From a checkpoint of a small transformer trained on Wikipedia.
Architecture: tied embeddings, capped logits.
Training: a variant of Muon for these matrices, 320M tokens, 9778 steps.
MLP neurons of a small language model. Each row is named by its layer, matrix (up: input weights) and neuron, and shows model dimensions 32-159. Each number is 128 + 24 x the weight over its row's rms, rounded and kept within 0 to 255.
After each neuron's rows, "fires after" lists the tokens most often just before its 100 highest values on Wikipedia text that the model never trained on. A number after a token or word is its count.

L12.up328 [148 106 126 125 111 159 136 116 124 117 125 109 157 145 127 146 119 129 165 146 148 142 160 118 141 158 161 136 148 179  78 150 133 133 129 160 143 154  93 150 129 190 149 113 130 117 120 127 143 117 118  96 133 183 145 109 137 176 189 142 131 131  98 118 151 166 147  98 137 152 119 132 116 105 156 138 118 144 106 161  95 106 121 154 112  81 115 150 127  97  97 165 165 117 129 175 151 132 117 103 104 131 135 144 109 167  92 125 140 174 163 131 139 169 135 151 154 147 117 147 128 120 136 142 109 121 172 138]
fires after: "\n" 34, "," 22, " 9" 5, " 8" 4, " 3" 4

L5.up559 [109 135 123 147 131 168 137 113 108 148 115 175 129 148 110  63  76 105 112 153 151 126 139  58 102 123 124 114 133 136 133 151  82 105  75 124 162 119 110 146 175 132 158 146 123 140 143 112 134 119 116 122 137 121  84 133 114  99 105 160 144 116  85 158 103 184 134 130 133 155 113  95 130  99 104 108  95 119  73 112 169 160 160  99 145 129  74 128 125 119 162 135 113 137 137 119 137 143 122 138  84 143 108 127 155 134 140 148 153 126  96 117 160 114 138  87 156 150 134  91 161 153 116 142 115 138 133 155]
fires after: " H" 14, " w" 13, " m" 9, " h" 6, " W" 6, " s" 5

L6.up66 [126  85  84 135 126 131 118  90 153 150 142 139 132  95 119 127 119 138 117 181 129 118 140 106  86 107 147 145 159 107 131 141 117 152 112 144 125 137 113  57 131 100 126 116 150 125 157 128 139 118 137 143 168 122 176 125 125 133 170 134 139 131 156 158  98  93 111 118 136  87  98 136 124 161 137 117 142 104 121 156 104 115 123  93  83 124 107 105 126 149 100 120 124 149  95 157  89  94 124 151 120 119 146 123 160  87 137 146 168  98 106 114 151 120 100 123 195 151 191 192 155 178 107 103 142  97 111 140]
fires after: " |" 48, ";" 12, " 4" 12, " 3" 9, " 8" 5

L7.up146 [ 90 124 135 148 161 172 138 120 111  91 121 158 122 140 111 120 118 127 153 117 134 131 146 105 134 141 154 105 152 131 139 146  82 129 116 110 151 134 111 114 169 123 127  64 116 166  94 175 149  91 173 133 107 105 103 172 103 139 169 122  74 141 100 134 140 117 123 123 110 104 160 178 119 139 137  54 146 108 136 112 135 108 135 125 137 155  84  95 158  97 158 131 124 104 123 118 103 115  85  90 156 124 113 125 126 121 176 115 134 110  86 151 192 127 154 126 166 135 122 116 135 155 107 152 116 117 124 104]
fires after: " H" 15, " D" 13, " k" 10, " I" 10, " 4" 7, " W" 6

L4.up638 [134  87 123 121 138 157 143 136 166 156 117 119 149 153 151 132  78 131 114  99 158 147 132 157 131 141 110 138 112 119 103 117 112 138 119 129 136 141 119 136 147 100 117 108 129 144  94 143 148 156 136  84 140 104 131 152 135 124 122 135 139 171 133 102 122 138 108 139 160 126  92 134 132 125 128 153 124 167 155  70 145 132 185 173 144  97 167 151  96 122 118 135 110 111 104 164 143 141 144 143  83 106 130 147  98 117 169  82 152 138 145 123 128 148 137 123 134 150 123 166 111 101 141 172  99  99  89  79]
fires after: " un" 13, " in" 12, " l" 10, " con" 6, " c" 6, " ad" 5

L6.up505 [147 120 130 130 152 167 167 152 137  94  90  91 126 138 158  87 112 120 109 130 109  85 149  97 144 112 115 150 105 106 110 142  65 117 110 126 149 132 120 121 139 126 129 135  88 116 164 163 126  95 134 147 128  95 108 126 143 152 141 121 101 153 169 123 133 162 146 123 147 108 116 159 122  96 102 160 142 129 131 123 122 149 117  72 122 147  63 109 135 148 168 104 150  98  84 131 137 140 114 107 139 118 120 116 177 124 147 141 130  95 112 133 123  97  80 137 115 116 118  69 119  99  97 163 154 168 164 138]
fires after: " W" 17, " H" 14, "W" 7, " M" 6, "w" 5, "od" 4

L4.up142 [133 145 153 143 185 148 124 115 144  92 126 203 106  95 129 126 109 116 141 141 168 131 119  95  93 110 141 175 160 145 125 121 129 149 112 115 170 151 151 134  64 152 107  99 147 118 101 106 146 142 115 145 149 138 121  92 130 121 150 147 134  69 104 129 133 102 129 146 151 143 123 113 144  80 116 119 115 121 125 114 132 135 133 106 123 149 105 157 147 120 167 155  96 162 122 132 146 118 110  89 128  75 119  85 133 111 139  94  97 125  83 111 171 125 138 127 110 182 147 113 158 139 158  92 137 107 127 106]
fires after: " 0" 41, " there" 17, " 2" 11, " 1" 9, " 3" 6

L3.up110 [102 143 111 111 131 119 101  45 166  86 133 116 138 120 104 138 118 149 144  97  85 156 155  91  94 105 106 125 130 134 154 141 113 163  84 144 140 149 152 110 101 135 120 135 121 141 116 120 177 186 122 130 135 176 149 106 145 174 155 136 146 117  95 120 138 112 142 153 121 133 101  96 106 114 191 100 157  84  99 157 119 109 122 126 115 119 107 135 120 113 119 122 131 120 119 113 130 180 116  73 166 131 172 107  74 131 140  97 130 142 128 127 123 182 126 175 155 150 130 137 125 150 136 116 142 138  97 109]
fires after: " |" 38, " (" 10, ";" 8, " Conserv" 5, "0" 5, "2" 4

L5.up286 [126 127 138 113 145 114 148  81 158  68 118 157 133 149 116 173 144 139 132 141 139 137 114 135 121 140 112 114 149 133  86 156  84 113 141  97 151 124 118 129 142 129 150  91 147 158  87 108 143 112 136  99 121 141 141 164 100 110 186 129 105 143  90 136 134 166 126 150 132 135  82 127 143 154 137  83 140  82 119 123  99 101 152 117  98 109  74 138 121 105 178 134 150 122 144 174 128 139 117  70 136 121 143  85  77 103 148 146 157 125 116 133 151 109 164 115 129  97 121 128 146 139 152 159 151 100 157 104]
fires after: " 4" 15, " 1" 11, " 6" 9, " 3" 9, " 8" 7, " 5" 6

L12.up442 [133 174 150 151  95 112 151 129 193 106 134 115 114  95  90  94  66  97 120 116  81  96 105 151  93 132  78 125 122 104 110 119  91 118 177 142 138  95 149 117 104 105 107 128 135 140  98  90 112 120 133 119  99 115 109  76 142 117 163 100 155 131 120 135  90 150 136 136 106 108 107  92 134 125 133 112 145 130 149 111 143 106 148 110  91 114 117 122 146 114 140 138 125 170 132 132 114 137 116 138 147 147 161 186 142 142 160 106 144 161 135 151 148 143 134 150  76 145 110 153 136 131 136 144  82 111 164 104]
fires after: " f" 17, "f" 17, " F" 8, "ister" 7, "st" 6, " All" 5

L6.up599 [ 95 106 147 114 117 133  99  85 125 161 111 132 153 188 168 141  98 166 127 150 157 129 133 133 125 162 110 134 113 167 142 104  99 124 125 149  95  60  82 172 116 179 127 190  95 153 139 173 104  82 118 125 127 114  91 139 129 121 139 131 117 108  93 112 133 126 122 130 119 153 138 139 145 108 120 124 106 143 126 121 158 137 166 155 145 130 133  85 116 181 161 145 128 138 132 134 121 129 153  91 139 119 129 140 138 118 149 122 139 157  84 146 136 150 135 132 141 105 181 151 161 150 155 152 142 188 148 104]
fires after: " s" 19, " T" 12, " m" 9, " p" 8, "enn" 8, " t" 7

L7.up107 [147 120 131 134 135 172 115 101 103 106 156 173  92 120 122 149 125 152 101 173 100 143 170 152 137 148 133 108 128 112 151 144  74 112 152 149 126 122 128 148  94 111 135 105 144 105 102 110 138  93  98 177 127 133 139  81 148 134 157 142  73 110 121 112 126 140 137 118 128 146 110 113 128 115  94 112 152 163 115 117 162  80 139 145 140 166 124 109 152 135 125 129 111 195 145  83 115 124 132 149 139 107 143 141  88 127 152 132 152 155 135 182 150  88 128  85 112 118 102 154 173  86  91 125 120 110 144 130]
fires after: " f" 51, " p" 11, " sy" 6, "F" 6, " F" 5, "f" 5

L11.up203 [132  98  95 145 139 116 107 128 137 135 154 110 113 105 190  99 126 111 134 144 155 150 181 108 143 119 100  97 128 111  97 120 158 120 123 113 176 114 120 133 152 136 201 158 149  92  99 179 134 132 135 122 115 116 139 113 165 119 174 166 126 123 111 158  74 147 126 159 140  91 122 142 125 121 122 110 124 123 137 139 167 113 124 143 147 136 136 141 142 142  92 126 119  92 101  69 121 137  97 141 150 104 123 123  97  86 130 140 147 148 104  91 122 126 113 152 133 155 104 178 142 116 115 133 158 118 156 112]
fires after: "," 46, "\n" 10, " (" 4

L7.up116 [ 96 148 139  86 135 128 126 132 164  98 129 127  92  64 120 133 125 146 136 166 123 170 154 106 149 137 123 164 142 146 141 171 143 172 169 146 166 140  85  75 125 127 111 132 130 134 127 116 130 159 113 115 105 123 176 132  77 112 175 125 152 114 158 153 103 124 137 160 131 126 135 145 137 181 122 115 137 111 150 107  84 100 134 173 152 150 114 123 117  90 102 143  78 121  98 120 141 137 145  96 146 128 156  87  79 141 148 115 141 120 130 142 169 115 110 116 129 107 145 147 129 159 164 105 145  69 138  96]
fires after: " |" 22, " (" 17, "8" 8, "0" 8, " 3" 5, " 2" 5

L5.up452 [102 120 109 122 158 156 120  92 120 135 132 112  97 160 109  91 149  96  88 146 148 114 105 147 115 140 130 129 130 129 137 129 142 109 123 145 143  93 172 127 117 100 138 149 142 121 117  96 124  83 118  87 109 154 137 135 171 147 213 138 164 156 119 123  90 141 107 143  99 140 154 137 138 145 133 100 125 138 117 140 134 131 160  88 103 150 139 112 127 126 140  82 185 123 139 141  74  65 118 145 155 120 157 140 111 177 133 140 152 106 160 132  81 159  91 169 111 115 126 154 108 159 150 147  97 133 129  90]
fires after: " P" 28, " p" 10, "P" 7, " Cap" 6, " V" 5, " con" 5

L7.up400 [134 125 200 119  94 168 116  87 126  95 144 112 147 128 106 122 110 126 144 152 157 145 132 146 142 145  57 131 146 143 117 130 120 148 103 167 125 141 149 138 129  73 118 167 121 140 131 106 123 118 149 122 143 128 107  93  98 107 135 114 102  93 113 109 161 138 125 123 128 154 163 124 124 122 102 110 133 131 116  81 116 135 121 130 139 160 157  95  66 149 117  99 115 130 133 175 149 136 154 125 120 159 157 120 136 148 166 149 152 120  69 147 172 119 119 114 133 114 146 112 148 167 117 114 128 143 141 139]
fires after: "B" 17, "b" 15, " T" 9, "k" 8, " t" 7, " K" 5

L6.up56 [121  86 131 183 128 132 139 136 121 174 137 140 132 141  83 132 108 133  97  94 178  88 109 138 111 123 104  87 142 128  89 143 105 124 154 176 108 138 151 143 104  88 138 162 125 143 173 117 132 116 170 140 107 104 119 135 129 175 144 139 139 114 158 114 152 139 145 131  91 141 113 127 134 134 121 142 111 143 142 139 128 148 137 119 167 143  99 136 112 158 154  83 186 187 117 136 100 131 114 143 152 138 119 130 115  91 140 116 126 115 157 117 113 133 144 123 123 154 158 164 120 152 112 105 114 119 134 125]
fires after: " P" 21, "P" 12, " B" 7, " World" 7, " ph" 6, " Ch" 4

L6.up549 [152 133 126 127 109 151 132 113 155 130 152 149 126 156 130  86 133 111 131  96 120 125 121 124 146 113 131 141 135 177 159 148  61 135 119 128 124 148 119  92 177 107 129 126 129 109  95 130 123 119 157 147 120 116 123 109  97 149 169 121 123 145 107 116 120 135 120 139 104 120 152 174 134 130 113 170  82 125 122 153 117 129 159 190 107 128 124 140 111 113 149 134 179 153 134 131 102  83 131 179 116 114 140 149 142 120  99 158 137 129  95 134  87 180 123 131 130  94 137 150  95 163 114 143 156 130 105  82]
fires after: " P" 18, " p" 9, " N" 6, " n" 6, " V" 6, "l" 5

L11.up222 [125 103 119 123 125 157 129  57 156 111  84 131 130  98 109  80 135 121  91 116 107 124 122 137 114 124 159 128 156 120  98  99 138 146 129 144 161 151 154 114 152 150 137 157 141 170  73 116 153 187 118 120 114 127 163 128 127 147 138 136 109 195  93 122 147  80  82 167  82 115 130 129 147 108 112  86 129 133 102 101  98  79 134 164 133 108 165 154 104 147 133 139 145 108 115 119 147 112 136 105 139 127 165 143 106  75 150 128 168 145 121 133 143 130 125 126 182 118 101  90 149 161 162 121 150 126 107 118]
fires after: " 0" 51, " 3" 10, " 2" 8, " 1" 8, " D" 7, " c" 7

L9.up550 [ 76 127 160 140 127 131 127 123 136 105 167 136 126  95 105 126 110 139 178 154 135 163 153 158 133 140 155 103 160 139 155 117 140 158 127 126 135 117  72 145 121 127 124 136 159 108 114 101 121 129 147 113 112 166 172 168 117 121  86 127  79 121 154 160 166 112  80 132  97 157 126 145 117 162 110 156 109  85  88 116 104 162 119 157 103 156 100 100  92 110 143 132 121  68 131 144 145 128 131 121  84 139 153  88 173 106 118 117 136 133 116 142 159 140 135 164 171 139 136 112 121 122 113 130 146 148 102 152]
fires after: " |" 31, "le" 14, " 3" 9, ";" 6, "o" 5, " 2" 4

L6.up177 [142 111  79 113 136 170 153 148 151 144 160  83 102 102 132 145  91 101 101 135 123 144 116 124 123  93 108 135 106  89 113 125 135 145 103 165 135 108 111 176 173  96 195 196  86 140 107 155 149  95 105 139 137 136 142 140 115 176 140 151 132 162 107 118 115 133 123 130 137 116 148 122 147 133 101 128 114 134  96 124 112 154 103 107 111 124  83 117 126 155 159  73 118 112 161 167  98 141 138 117 104 142 135 115 141 158 124 126 133 123 119 113 131 126 120 106 152 124 117  74 143 169 156 135 130 126 115 129]
fires after: " m" 27, " M" 12, " W" 7, " h" 5, " w" 4

L3.up523 [110 101 131 159 150 121 136 129 138 115 151 121 131 107 136  88 158 139 159 143 114 140 155 107 129 158 111 127 158 100 123 144 127 123 153 148 183 163 120 152 168 126 154 141 121 150 104 102 116  97 160 114  82 132  45 112 172 169 149 115  87 109  83  99 104 126 120 118 116  92 132 142 126 129 111 131  79  92 143 137 142 138 141 114 123 132 123 141 122 155 107 126 134 120 125 106 129 102 130 130  81 117  79 136 122 126 119 114 155 138 112 110 161 140 210 128  92 152 105 154 140  92 116  99 155 115  84 115]
fires after: "\n" 74, "-" 10